config.yaml
hidden_size: 320
norm: "layernorm"
norm_place: "pre"
init_std_qkv: 0.0287
max_grad_norm: 2.0
final_lr_fraction: 0.0
MLP neurons of a small language model. Each row is named by its layer, matrix (up: input weights; down: output weights) and neuron, and shows model dimensions 128-223. Each number is 500 + 50 x the weight over its row's rms, rounded and kept within 0 to 999. Numbers have three digits each.
After each neuron's rows, "fires after" lists the tokens most often just before its 100 highest values on Wikipedia text that the model never trained on.

L4.up1533:421528579502453491497476477462518559480501524538472457445456542446450486567501495505507583476619558522432491538553475456536533448487416556480496433543508515566545491436498482546541542426443501450481545421482556495509470452466600429511425554461475381484494522517474520473482497471452467570
L4.down1533:610528565418567504459555524568516473499555496530432546495512449465551610427439451482487506477541493468456486515510508456461437546428542438469502550540485477513506471505497558489368398529537482519415525451504485411498528490482461528567543474565551589517498484494468536470567567543403467496
fires after: " ", " and", " in", " ("

L8.up313:455481560457576487479583558482565466504384454566516514580449506601526532575431482525526560466537557497442491521446433508459495566422477427444564486551506548497452460552488442563467402455523465574476483491420446485536441402442519483501516457523507658493526427415550551489557579410538458487
L8.down313:590492508524578510525529523510620516496498457526492534501551477555554499452517483475504451469508547522431474535586541401476495500550517587518510479457503537481472620537577505480397533456502464581421509552547525474440506536532498530448499541395560542525608500487521520517544512636514593478
fires after: "2", "|", "-"

L8.up1465:485516460526475509492487512539485507610442517449543552462479519514530522434504517487536431523565613510517437526401393603477505480556519531466482454582492521570568489472514479560471540510557489468419457428507515544466376414410536468580520521502509477522487407613520502504402542492487490451
L8.down1465:396442402480503538509493620518496514534601526523471497536429570464458447461481575494494508442572517471472516469450471460511476606506576455517541493480403463409494529510513545502515506490484533483507462399472441446457474526520582398550484545398403415487504521463506511553540527517544520539
fires after: " ", "-"

L5.up1364:517448611525473429599471521481592565427488448571445504482516633472496533430553431591573512451494486568471462471464468412525465656470542583526438493434507493453571467490493455580596536497508487489467518500530487438509493570385493493535571518456567466563473556515476514564493514481546555471
L5.down1364:493578504484582477498451481508533540529522511466537463484551565539462528381549591495477430447517497504441472452498554484461483473460512532476501577493536499494494462545443482414471532486477457575566454446468498536512622547529487567444498375400565433468440536439497480463490476422461550371
fires after: "\n", " ", " Website"

L7.up621:504444549509497553588559531583503513449557461422528618493484573542477461474478456543463442430586514562458546592502493462542451505574536495425535542543537435479471395482531547432502482516482468494550496582485443543466472413433526519459505490499528513504441531524539473556531477488571636538
L7.down621:519474539427540509482540496515507568445455423415555512506502522481454578535491499506471571484426521553447371478531506468436387464400584475577454522547486482448567571563505526536530455494523559460482521523526465504487455478507510476531465538533500628484462491503411438551537458464447511558
fires after: "1", "3", "2", "0", "7"

L5.up1313:537465577544522549487469518522424559507487380519518511521534456493490486474527457553434541428575436420518492555513521518474638561571485519505446516512514580480492516482477458555549453556413539501495603417457532479521346562435483502518506488579501514449530486603655536557527519489447515545
L5.down1313:561506582485531420533435479594592568595490483471433523500477516506596477503551362533546466628536549487479476492488428434508535502581454464501561510499403507475500518491474547570564409494452510451527532595446492462545579477486488544525486484550448467434558454546433486468444562506502560524
fires after: " the", " a", " The", " "

L8.up1324:460472479513479510520472400488468457390489412549523441500448467480483539559437434580544449538406542508492550410529432521507474483440504548544577532435557500564571450548549514475511458394600479461572457485531534562516497473557561551532543451589444601482434484536549529484486509501566543505
L8.down1324:564555521590475532481442514500496457458467528621412549522473522494576445515534482583528632505509550490510570494468510480455476538582465495537521482423595533520523398554514528462416545463453602626442458458491388424544515576469608480530512500560537481451500447533485557559606488488427562493
fires after: "2", " in", " the", " for", ",", "In"

L5.up1117:503512490534525506476445452574393498573408469370520541590460467491572416532473475483487471561512486453465450523401431508500519526435480533516575498495473548519464462449403439371575424510506547448523596604440477495485580474486590583517554520547513475547483516463495585460458528480528572517
L5.down1117:487498434530492490497501535509419526528524516556473477521449465543405564455624524563536594529535437402491480479513547609424467474563467445555422440452445439524416459513553581523524484450463584507561574547587489532390508411563449581555469479515495550485440469475561509536431586488584455535
fires after: " ", " a", " A", " the"

L4.up1147:543591466549522483508562561533552455476568529519515537529553550474521565443565408543544475609545433489481519538558488503554464475468552583597552473576428483464541589503474493477491585465433490434491480460457449601452556505371460465414603482423447498506519511445464605490500422407518508592
L4.down1147:510453571474428466419544500449610489482505597440430574509417447426538495512571424593491425541504559447480463567520597443585498451526463567528529487461530439456523397466536374497471484464568544614427553477524515527392507537479530471518502483448484569486503534490505476485517559444489495472
fires after: "\n", " (", " "

L5.up669:480413549549432519514518482601554527468613565391500546499493479550443545483501491537454562485550514462551508519537471512466451527572514578512446473584457558497500485533589405454551512516553475528520497519554553511571366474507471521534501561475509484523502541475514581442541478399558488484
L5.down669:535448444517561493500409483434534541519467553499449565490485486581518501550508487572389522548525506438487513437512669454535496486530520489491531421542446571519509452512550553615499509475482480509606482495451500441533481477487527505394543489468543503479544378455523498615496530461386499487
fires after: "2", "3", "5", "-", "4", "ma"

L7.up422:507453397529508529472505581406503424508494519481417488478486533515571493547541506491493569441424455560476449538518452560497552592477494518402483512546429456509413400391574475495630405534486477487455567608494457502468500424537527543505475480481472521502528577549487512433501529435460515454
L7.down422:438501444490446554473462576510554464483499563584412478418534468561481583466512505454534487443517458477554483448519459465522516430433520561530544476565535501444537488540511466465550457544430441522560521500484437458475497379517532522479478482509528455560508545475493509432510498554493467506
fires after: "0", "5", "6", "7", "2"

L8.up718:570544529625543445528469441432563454472489515494493530471560459525459550437549542514518540539508415549594492571464503539542501451596505551446490498596486496439526488527465458430531494510494560536503524475537551487584472475515489510534495436572512523526503456508439504506519524533544510530
L8.down718:522498505547516509499480556465565514523562469552514488526492439552454474572633471482468498535442493500447534538550478469409536547510426502560476445501587548416521581481482430533519476470560418467530486496513490506413504461426431493541493522433510471520470481450553582620409588454511484536
fires after: "1", "0", "-", "4"

L5.up337:535606524478534474523450468565424409452544438507505414424465517478453473443529551500496589559489593498443507510500509521556409520478462484403500512508428541398622551452449524535566513516478483532499575428513457636486570469477445524390522514487499499468564616491582577368434483483547616453
L5.down337:484552453469490517464471501467586492452552541555455533507497449574487500460598487511542478464433630547486467559457560460525549486536431568546443476496496487479525534596419513567517461491588463527554556513355514543512517564423500536583593513546555561512477494500545440485461536440518542550
fires after: "\n"

L5.up139:556611507402527448491500500486549567561538508497477533405492443531555544479560544524461548551416543543507584514463552496471536520473496596523562465547481558397516408543498574424537555616523478521444437580534597561487386467496439484423471442527514487536520469429497487560486536601511581465
L5.down139:561531570408510501425465495401490532501531580578511421445486513541524505462458485510614475590538612496519442473435508545490505549509473456585545550440485554554468481523574529440584590528531472614606421492481452495511464516461427471586456505538539537531520501431504533485532492494495411509
fires after: " |", "0", " ISBN", ":", "N", "1"

L7.up583:507448531419490506441393450570364598493523625454432501563493508586476424586528476453619506509487463543549508486589485468537466449480480503496517536556486563531445544507464503448559475425553492448511487455440472485491473454528542583547500551546473420546494547504525484496414497547571549488
L7.down583:572481471434431538535481527421421472598530600499475488560379535537519481493448470438494555451436461537484407581456522456492473458557556510446500456512546561503493503425508434541486528443465466513569495551560540595392425530543469583508478509503453488403499562464512522422485550511509523559
fires after: " ", "d", " a", " D", " his"

L7.up992:453440472621570464494468575483445547497500469492555454566541515452482457527618521479540585541532446561592402545559449484563428616540488496523445432462556576581472530534493497487458566462420481632490440431459528484478436456465493542458521563526651536501504433460441485476581513439513544448
L7.down992:559484490563505567561472485512622434420523581445458448469477509483483551443540511454442451446573399594447532512497560429546539530517515526447535515446550429525531523408442535473520465493549518479507502528464482509462521525552528515432519499450438446431487433523480521462533474429614552487
fires after: "s", " and", " to", "ing"

L7.up1544:512461452523418508432578566519470537593528482491424538519555523421493465554512533543498510521471452440449504557565474584517477558530574448478580494487539416537484519547486488510539449531487444513502485538523438551468550483523542509480428406573598493512487534542522508493526568463524582526
L7.down1544:555488455508475580498556534432520515513489511520477562520401490495514564570476542427554489403491511536636504584483586475437404467511487530623468533464484449486557525573401427611591543409587623376511522535424444459510526510484463443544431539432579525415505404529525444497518466519526509427
fires after: "1", "7", "5", "0", "2"

L7.up1451:581503508549401477481509558499581579458396476461460481492589478480521530489497480503542456483411509515503417444429518500631444539457559455431516546535449440462565567489418563406434492494550489475536612480487520622480550475570442498450446537590476488387448491464537573529509348535433510418
L7.down1451:435443505458443575493424550530399541442474554507511471485408413531591459546407626687473520505573517534447580496519532515497490533421482456588550513459421486362529452482530542569565497531449449368503502480460455455467555507476485502565506542552470495520562581481554566464532471519453551517
fires after: " ", "0", "2", " Swing", "%", "1"

L5.up336:519465525595504482559543536488470469419461506493509519472488560513511544549468464446600536579515560583444468525462468563588546458461422513475501439506557532517522464513421471491501501519542486561490465539536402493500534514491443493428529491469557513520365415469529543525500515482536572461
L5.down336:487572609499509538563493522514578457492518520441454586454552458510492531477571553535385417535433429423473500519466540444523591570539492559463470431545388545409496474455459511417438589473553568451504503373457451526512537549494545547573457503454544486392464505548540471514526508517623491476
fires after: " ", "s", " and"

L8.up833:530458366549499535513542517506421520499481511594455507520538520493592463482412466475597476446475552425455461442549472454455422583454554457523555516498582403511519534566551532582483486509415380509585528533478477530375508532453482487468464516513523556476578556503571379481528596437481466455
L8.down833:490522457422452438549565491402570545519492488483559541407513484544387456610475525525501351508550492491536612509509531601458469516457498503486479454453508451510516523458540507523462535443475584450520517469416506499524463515539449554476638505533565492598489571579505423493397506523489499509
fires after: ",", "7", "9", "4", "2", "6"

L5.up457:423591538461425441453533487431473490593454520497562489491467529538555444521449460477513476534568443456517558586457474516434487398533501513492469492535487603482441452537577531487474478508495459518481553651455613437487514445467585445506607492603511515485544457540495547552610521457504515526
L5.down457:468433525430626488531426494531461511504445548512546439567479526487482466453420417522462472530481499404583510506515566497505525546508442512461479506523462421458560546530487565530490538633565437613395560522489501512457511508506377456454435505492536552545511504474460508532512514520469500518
fires after: " ", " August", " the", " a", " |"

L4.up604:442544460504429463579518566424499517469560469620455539441453426551475464524430483482506480556529465532459488480519477523540411505525538533508499546436536539472497627473514553543431540503576542403540513538440490471450547478487484474521475545495536503478585621449523560458483590512594563398
L4.down604:488492536496522452607561524508491527530471455574486443519445554557359516463553428432388492552487582515488552391518544537572513486492652554568457522413456558545431542502467460416538495455479511453498484382553492455448507505457441506491636521519488487533394492492516427445504461480509509491
fires after: " ", "1", "'"

L5.up463:601540464519557496460458503504476531560507537513417556544487524521463534397541500490422545580516469479437565485452488493511453472448590529607548522420420469511540572472410557477528450542478516550408502505526469615507522486517447443479505479511470450591566416554515521481465466426461424493
L5.down463:586549497400444544461438421488456543404408480529485436491435486551487506555502511469518459494428588481526451621574480533476452522443446498500509408553482464536568470588520536557549535553495524551559414541535569522503560472565501607467476500469539490545461557489600583471511492439526499453
fires after: "2", "9", "0", "8", "6", "1"

L7.up1211:503617511489462471485488478522473444466528533515441492526492461590570557484473531414515425508517518486446378490448475551512504535527477522426474467506491492436649423492539500557451510502560485541471566531491503483533541509518539488518474434510539539496544472540517479509444414554468530454
L7.down1211:422406484460579485470476648505495497404451492491504506523531571562544523445533404541486524536482564497501546478527564506492593503541503484510489577454481491459471509401389473469499474571496494569450470490468456468529561471530504552599442563384430485561603450472497482482467479546508516545
fires after: " "

L8.up603:467543500521524557546418419391502481509530540398502479530507543539528537561571420527581550450572570624571452557538521510530466515416547464560492423512519386489528454479535495429428484586426414557487543479507561599478562537509494490480546619549398442404615511457472375494476518397469513570
L8.down603:424540502494520546406541456484538521491513482530426488418526485422487412507456485453525457500420411433474459567442462435507508501511483499489463495440507521530555489539507502520525514479544533452539452459467527496510551504522460481497486530468445550550489472452487388604539500580484502384
fires after: ".", "s", ")", ",", " as"

L7.up395:517410534423543468465531472473510459512482426619422553484449502538473568527479472456645541481542561554524487533511542448543474462475453541510607508484529432565487488539516644513569528488583520511591369520550447450512434438616552471507465543616524488439495538442541527519500532467500436504
L7.down395:547518574474550505496557517462557555502477434410554535519461573480524503533460487539533451564532525472455551425470512483464486509460482509442414536450508545570453428489532476547468481442505546455495484484580522549408488402466597526513566471537533475511527549499394416583507518413428488490
fires after: "2", "1", " in", " |"

L4.up1383:399449511556497507566524553446445502570557472546498579528513507536564499571484509578523474462514594569519543523538459518469549495497432506437513454509630554632545560477541625567489454533514488533460521447567491533496574453476463479503478379488549452386540509562438531500497452460553485515
L4.down1383:527517525403570460532465457463457440587478491481493446505456458557513487477444475567431502393483484539488627466495564444467468568461513553481474479527470513471495504527391539557432461511518483529396418556478437405458494548508558534505502426467581442471443575476517508539512423548419463516
fires after: ",", " of", " from", " and", " "

L5.up512:543436501564476618464479551533416540526435507539414544411488498392430462430567512478571532370514515562559440519425513487628510592521541539462595476548553527468527537529499442523518470542450423437556532413504524553455563491484551605551444552485519509505452424588547513475583459473518575548
L5.down512:554540459442539516409575511435506446514525513521593516569457455509538531543500454559504555523564475564519463473551537515445468533499570543502546501436452552446446463537472479560486413475557563537567449584472512536489473480493435509501492539524564619451468506462444428552455403594497443445
fires after: "2", "1", "3"

L7.up492:525501509481531465499466481534516617423505481439511538526442612567494405543540481548574482463521534487494472502391461575513467500484519588417537474558436527489552500499573415405453494531510591516431433386541485513518419388575482497439489457569458426466534458552476495558551455524516542459
L7.down492:609486439449439470507519514442513477447488548552573574509516372497563483451473520476581471539511466411418523465602486525502457488528464442541521476421454467513517409443556516466496563553518469444436563448487583478570442657565524453512522445476518526491478447539502492497488502552491504427
fires after: "-", " |", " ", "|"

L7.up364:446560483541442516446504507607465468559509510495466452541571508519504594501481487558534418541476469499487550597443445422504503462561523511390503546492454498461584569507548473498499480484475454486479441534486493509507543437478591582457452520479488511417473426615540512561447453450509501484
L7.down364:567573607560589549567559473429542522490440454445538497434552433540499473517476492535452480470494531508509480553510526385482477491481383535519512548442445593471499523506507538573500565457504427473499393498564578479561464508537430419572587575451488582488437634554489533519475456559430545543
fires after: "1", "2", " |", "0", " ", "3"

L5.up915:506433495584554470446512517455429428411517536461533549591536566492461554401572435463513464458567445579574481543499525448479509495504535485496470624508439457560563416541485441441538539520443509536537512509441477585462504526472462525396511501483493461453587551452487441482520565550563540519
L5.down915:469477457465530522528464400443524547605465535439461435462512530503414481464482542625505517491513581495569542581485465476433462395440491500485472420516430539510425518476527544473538385543563476546529616441521429524590507462527543552505538509508460534532536494604440403508466426457442486493
fires after: ",", ".", " and", " while"

L4.up1372:532587495585538436510508546572504506511432449495430572525483465459413505517505497611543545423510384571576437578483482444535376523513515462508523477568541505469425512421515454473604511482481480456528511590466473521510514515410471575434496511553532542481487461473618439560488523596526528416
L4.down1372:519433588501489507487511502470487490484450461529583469465597463494611396504507532467464513532491590467573483406483503512563424543461478500540552435396526532572517578517623485539533494424548459534378505459409466484396515536453541504474416521521512543426444595475629517533513419414566407488
fires after: " ", " $", "1", "s", "2", " pre"

L5.up1597:494548537422517492435498526482534461566454512519501468561468500477475591433423528587567457509490414531536461505547506498504551452597646485432510524467491556549506459503472535519518491559464468453447555458482388487623558468476530478410442444563488473483556449498520504570523557509485505504
L5.down1597:450491501421448547509470493501493548521441566421493617476508539508562522460618464485497463499493486442469414532460509387588521482453471563552521578404490516526476568504491480501485389476573450428425460478588443553507553464558471438456551449468561559526427510534478602595517520556514424549
fires after: " in", " ", "1"

L8.up1509:479446487559348533485488552538529448463538391484428594472413512558478367519514522622487493455499511485444437487485540524536438511502562600416572424418527483438493546495514496525536510310500485416519493542478395506469479440417528540482564503559467490495447503442511624436453512541511483465
L8.down1509:480523452572443545526461546568610504428519433469485521478490509554383415498557415602408520458565540479472565459470524526380490495588488545460558577357469445460533430546594541538519490476548514543486503540474512427541513478500476458451493595510603559494528545411476464482463543504469471519
fires after: " ", "0", "5", "1", "6", "3"

L5.up1539:531497461541521498408408542562471470552440508493466525618476415570448509548450497597519543449524469457420385571498518463540482488429502489505547529551467607488389520475503535502516493521504499479508600543437449422492399590505504487414543424440508472450500550527624564424480420535530541465
L5.down1539:514499493483431571495499512396428459409502512560494464471445531419422452484546461479404546492470553492426567521608534529496448477468614472474537426545457440469508463567464515412493481445542484433472543448504568636454423409480443458469538559550477439538505535501535444407488525400429465432
fires after: " ", "%", "x", "C", "-"

L8.up19:521552547446471510437536522493468427589485591556487496499451476543496544470588479491618563463513538509446566591475472465500542553489533474461524519502513562474452363418501550558485509442583475418524480429499442458490472464559410486450481566558486396481489593558554559452378436516502475434
L8.down19:492557521497438474586508629409448501506513455464521379508495539474435443515569434554455504570441549519552433533477480460505557498482391486453519499591440497448425537633410483427468535446489389427520519471444478515455605512462489536594534531440483572548479453466442458440584471425448439490
fires after: " ", " c"

L7.up1159:496555448437543414507509498523568437475561447521538500575532470524485534472449456520552561470496550536502545398499488414443514431491566586521492547521532511598523520411495516439526510524567505621480372452469476464679462518578498462486485510517512529464445468480522453589524584428556469392
L7.down1159:568568478439466501536419423485522496438419467498414597440569444486482518471552509492529432483500502543430481519451474466462540498527490495491524569526536537520363584514500424472446473533478475514422534476512517441485474461513532510467566391469521466561515460452441508450576493463450410511
fires after: " in", ",", "2", " of", " the"

L4.up1405:634441483521510493449499485604454502506468458590592548469431488471499493541552488453545569458480443501534520399569537529573459525490463548473583502417547620546504449562402491446630466511517531491503472436430552409437385493500427488521567455551508513422443487541525527561583528498479515543
L4.down1405:468558512485438486517522541571451433631435465541499544503540498445540437580512503499527491546478466485484504486513417574542514500482481373444526527461509428519542444547572484578510458501510451528459562501507475466447644478354463448505420428410529465509504420558479493535502429521455439452
fires after: "1", "2", " the", " ", "9", "0"

L5.up537:510496535561573512434665479531589492484505500497453483534540523526527582499484539538485483526497491537558500448458492542492531421527539504377464351484479586489526565453505474604498509550417528639462505556555475539491434464505487472634503468514564535437547512544547444499540517464535509467
L5.down537:553530507431469542552504538508502504598448564484477465510442482463464627532460467445423470414456451477425595516524500564497510506438497511472503594431505652561376542534447535504539427518406466449580448461516409475461443481548431494451525493562519469475420522463533516524592596502515437503
fires after: ".", "2", "4", "6", "9", "br"

L5.up716:506470585515458563509387437483531555446550495489529652493531544477415459425570488508512500561458563510538426499520511568468556471533420626511437512484466492526581492471503463571521497479592552503565524476474589557488504524564445527495440444531524489468495690394501450498432474468552536429
L5.down716:563492600475476537502550524565490483495410534434553538508520412439441560588523504535481469568439547513419546554456552501522460523573507435500517437531470533550451466487468449458542489588543512584493531559489519458431519549389479555504594404485517501426506526550486551437414472452489531439
fires after: "\n", " La"

L4.up959:537569470527492500504397456490522510423514587526537531460466481442503568468560419460608489540421480569469435411545459471521462493529443551472644469496560521375501534556541544407587435496444578436528542432439530531477462469481504622487483530477534516459489553534539533423620500490546533576
L4.down959:514455509444589472450422457546421447538562427531540547580469458390489386526426512483486524512504500522504453535541432545504483528525481520548435537345560502446510532495502548470413465518489535529448517517441455450571469454460453421444435435613453542585478498506493571624521522538470423490
fires after: " ", "1", "-", " in", "2"

L7.up24:537573533443516469449511519421508477543472488485547562583509466583478448607446416499542581424418502531490509466487481514526441545428545550504548525455467516454435441527514465507494521414440437455543528576530497546484456525414575581446422530485510520517517575405568426431445510507471404380
L7.down24:472538582491413412618478521497517567530449618527519442501524449586501535569421480534540459562477501458610494524550457417496491546483583454568407554490497510514422479475528507507523543452544565487382519437499489491548527503587522452395540493449527573567567446496491478480545554453453526499
fires after: " ", " \"", ".", "1", " |", "2"

L5.up1284:590502472517492491431576492466504424509514478511547562509498428520446497494486525431531606561418480555426473523440444496420521483520535585437382497510506524456501507433503559463478550446540495462509422555569561457502557635515482535437526438517347559452503436480561565444554499618614604524
L5.down1284:456418390478563513475418511582446482483466527539572568486583467434571457529456509480521534504513480488448462499553494561534476534533456477524558512447470475404494518511415513496469376521482549529567418410436572442442555495578534484506499560519488479472545493456457593493530514526474425561
fires after: " |", "---|---|---|---|", " ", "%"

L4.up1295:421538431551510528545546478479510445533434461528511514413527479653460452504574514455556524461486577498513514594479462476404498560459507411437480488504380516529490478453532506519521533467501522386525554531485467469402469503521458485494615607505508492443484545423557492471495525459537528444
L4.down1295:567494494561520543502412525484453479461528570569380569571440486446522410516524576532569438499418616537494448482540515494545403563552472548514517531434504539526477491485552551477473487488512447387521512466532448492495467521485563526508475460452513568563445492507546469486580446501457430412
fires after: " ", " (", " anti", " Department", " non", " \""

L7.up57:580517461558457429502511441519447476454379408534510411498467468466607542411519481506494479435499463484465519480486481463524470540494493531539502469509579525538429410501541557468497548507529439435424453550481531579500443439529451528460557404544411563440521502558463564507540544520525467474
L7.down57:517446524453524434378490523561531542496475467431477473502505574564478435609388457599517572520457433555498459416484475396474468532491601424512576574474449435598498515506510543498453509470522490554512557505472408469500488462549487424531537522545535469612456532449505566502507462497452470526
fires after: "1", "2", "Co", "0", " ("

L8.up312:524458512575514479457542611406444438526374482475552535497491549529573461520525471442452501563512608537513520467508507429454522536579412511498498446514533547512567524568509397558501515496476581487509524549546444614491524441450429515488521498448549514499493384391519525553540511487606414539
L8.down312:573533607463448567434529503462522463456482603492497469466466477488488424411544501475481478519506493594579523481489515460463593506565537606482463518488385488516472539549490421498430475523452419595476432495439469527463431469591501527475456442535547493527543494546457462507506563441516547512
fires after: "2", "9", "0", "8", "7", "6"

L8.up817:448478538572561490456544562497461500436493500487446572583497536589470469537518569530463565519440501490466572586422508481452501484448521524376576427589449501577410471523454433505551494504516532483474537443555523443427417443503478540480508457479564462437573459451569455481487620479478528476
L8.down817:483509505401490434534419646495555454394434568532479476468491449524517564525560541480541487520489493463464518450496465473466487609523507506514491495452488476480450557572495476527507401555492505501461532453481491492522530456596473446444425528500628420540496499530559550480495548486533428474
fires after: "6", "2", "4", "7", "1", "5"

L4.up1200:542510472525544543466521440456502470453517462468569470461497498575475473459606515544484453516492562454456450573483563489501522403448515515408547551566440529512530448478495440556452499512385448493483555479391552540518501623461481421420644427488583433431467580485490480477491547477614486385
L4.down1200:500521507513498498481539495417555472455437485456400375470504483528580508524515466561482454509459580582535415543517481503469503478489446501523499481523516512479454459536550477540601517477548492462411506476579523386539473454462444522434507472472545426487443551517447617522527425538519469599
fires after: "\n", ",", ".", " "

L5.up103:463479503607479507456500524443504590470568411576492484501463486533521476505501507497546505459481420483487475370495572484446498496550462551360539483501528583495472515518479501549511511470526510411548506409496527438395508570491503499492504526543524511393576494497552493538524481385531586477
L5.down103:490558531503553485563531404588410479631443449560458440502481503530529585502462433510457417580519455564485417520498468422529514415474465443421443533467480500596484543497546500468524456476458541502401567488480479522495554461492528445530573558475463455502551439418445561444505437495440532402
fires after: " ", " the", "-"

L4.up947:479534495453573542403484511506483472463498581472535666517472411530413500544481507493554504398534453577420539482562506483548410537519446511602494552562524536540342443519482512499438537406549494434519520484451380467544469500502508553490488511556512495456465555597579581586509491513490606559
L4.down947:500524451431519581478487505503434530486481535527516426511494440619608451521507537589407426517423576504511441560437456487533520445484566447421434483521577483482530485465608488447504513528510494495529420540474554519375570549484580575453532500517501476523519523437483540490454438442413507514
fires after: " "

L7.up31:493512490535497477507485450555486472512578453475479518495434528517558514521511566539520455558467490422553473462431365442488499421398578429473576432582487506524423461480414413503519565461501519492575452436506488477506529496454469510376534583572528468497579467468449453461468468560533499545
L7.down31:524508449534498528437518494452486541589381529454589524569531396488570510470565556428501447491458437497572527562527437545457526473534528470500503475448505542623438533554623516501407484494454482539431563486520608573477466536582562496473458418449493509521474551570536525567565476526504431473
fires after: " "

L4.up1060:461441518515518552524572483558429465430487534469416497517499605561470488395531481548481470536503546493432415466525516565531530593486454588532463493480474473506490593521433487463484469496536515552498456411468568535381490518491455496524569514538475499519476586473479530584492487478379625502
L4.down1060:465445526457493546536559530519501372571588494504510574430495500535572540464603472537499336446500582538417437507534492474530457549448453547466463433517429450526466472505600514522558552538606480529521460542404508492623487407536489525557565449422509455506544536435540456473455524445426550489
fires after: "\n"

L8.up1201:525543437632465479519590556489460520498430484573552582519473445600494473507490537524576457468495514508498433552551435541468463487493492431432542524509439537540527574434508599529551531492536425482457547536512474521456416455414460556522434535441514451580477455599549500484481569458596422535
L8.down1201:505513527549449438476592550430523584415601520479464565532494539537503361501470502554489581614555503503464419447480555558551438512459498508420502444475521463520456397566559572554528489467511428496530598449453517486468508472478478508480467534485529520525495577505566442500570513510564597467
fires after: "7", "6", "8", "4", "1", "2"

L5.up259:530485605568473496401494545546414461540521428504526481551538541504527372463482520515456381502466586470520485509460581575619569495542552468477478572452407542445494559485607529462545411400522510472524514564574528545547525432494527490428407557478563524445489486516557584471547572541542520504
L5.down259:454498524577470469505619534563449509471594534604403491442414523527515439440543509537480667532474487541509474439522529510463467543440493392548495473440535533574441507607538466464635510512563455479529514525556419482474492516422447434532515493580501430498550493516435531478572480483475407540
fires after: "8", "1", "9", "7", "0", "6"

L5.up1073:506609578544460527489534546525530487391456502528392488481541603432482475393550495376570476483441451526544505577417547496450521563475526500527514526536488450569448553518453427608428561458535494466552479535431483549486425486466475598493499502444516428529540532447513472485537508446516545420
L5.down1073:535545536534460500455491566488459568505446427572531429427418484478547438528565553393505474569461581515509505455485514504573457463436543523531465510348535511461414508579453454575528513510550485443460425423463468488453504489452541474542438468375557424591547489541542445580551477462436496518
fires after: " ", "8", "1", "9", "7"

L7.up705:493482392579439530445578537509500511465440560479526541461579500482438542503609530444621511572466525557489475522446504534633419547493482493515518485470452477526485459591539446526588563418518559523534505440461491579508502520481442559507505482477467515486507593540477512478419571423585453473
L7.down705:460484544468478543475527469574539453502536528491532556528473436550423454460477429729422378519500592532413375591530570524535521511469396443509511476422576483533521386494493460519488497464502503549551495487404518488577520543429549516439608444511491523497443550505546482462469436465496543484
fires after: "\n"

L7.up1051:607444523528538456464553474494492421434547420531504504475547495506442507473600479562579520419496526463468396490496573478459378564477532552476511466449486436519543554540490471529476502544425527486437447580489548540515519615467501458532579453447576609486506482553559494498460515492571399583
L7.down1051:533481557568576519571471513500569538493547527420491490523454530463476574495563430605491390503496482499548507522403458457501432515599474513531520629471542435412472407604421345484477505362479442540491470486541433368527431521523527540571464510458527496471482638470554496528458479526562431589
fires after: "\n", "2"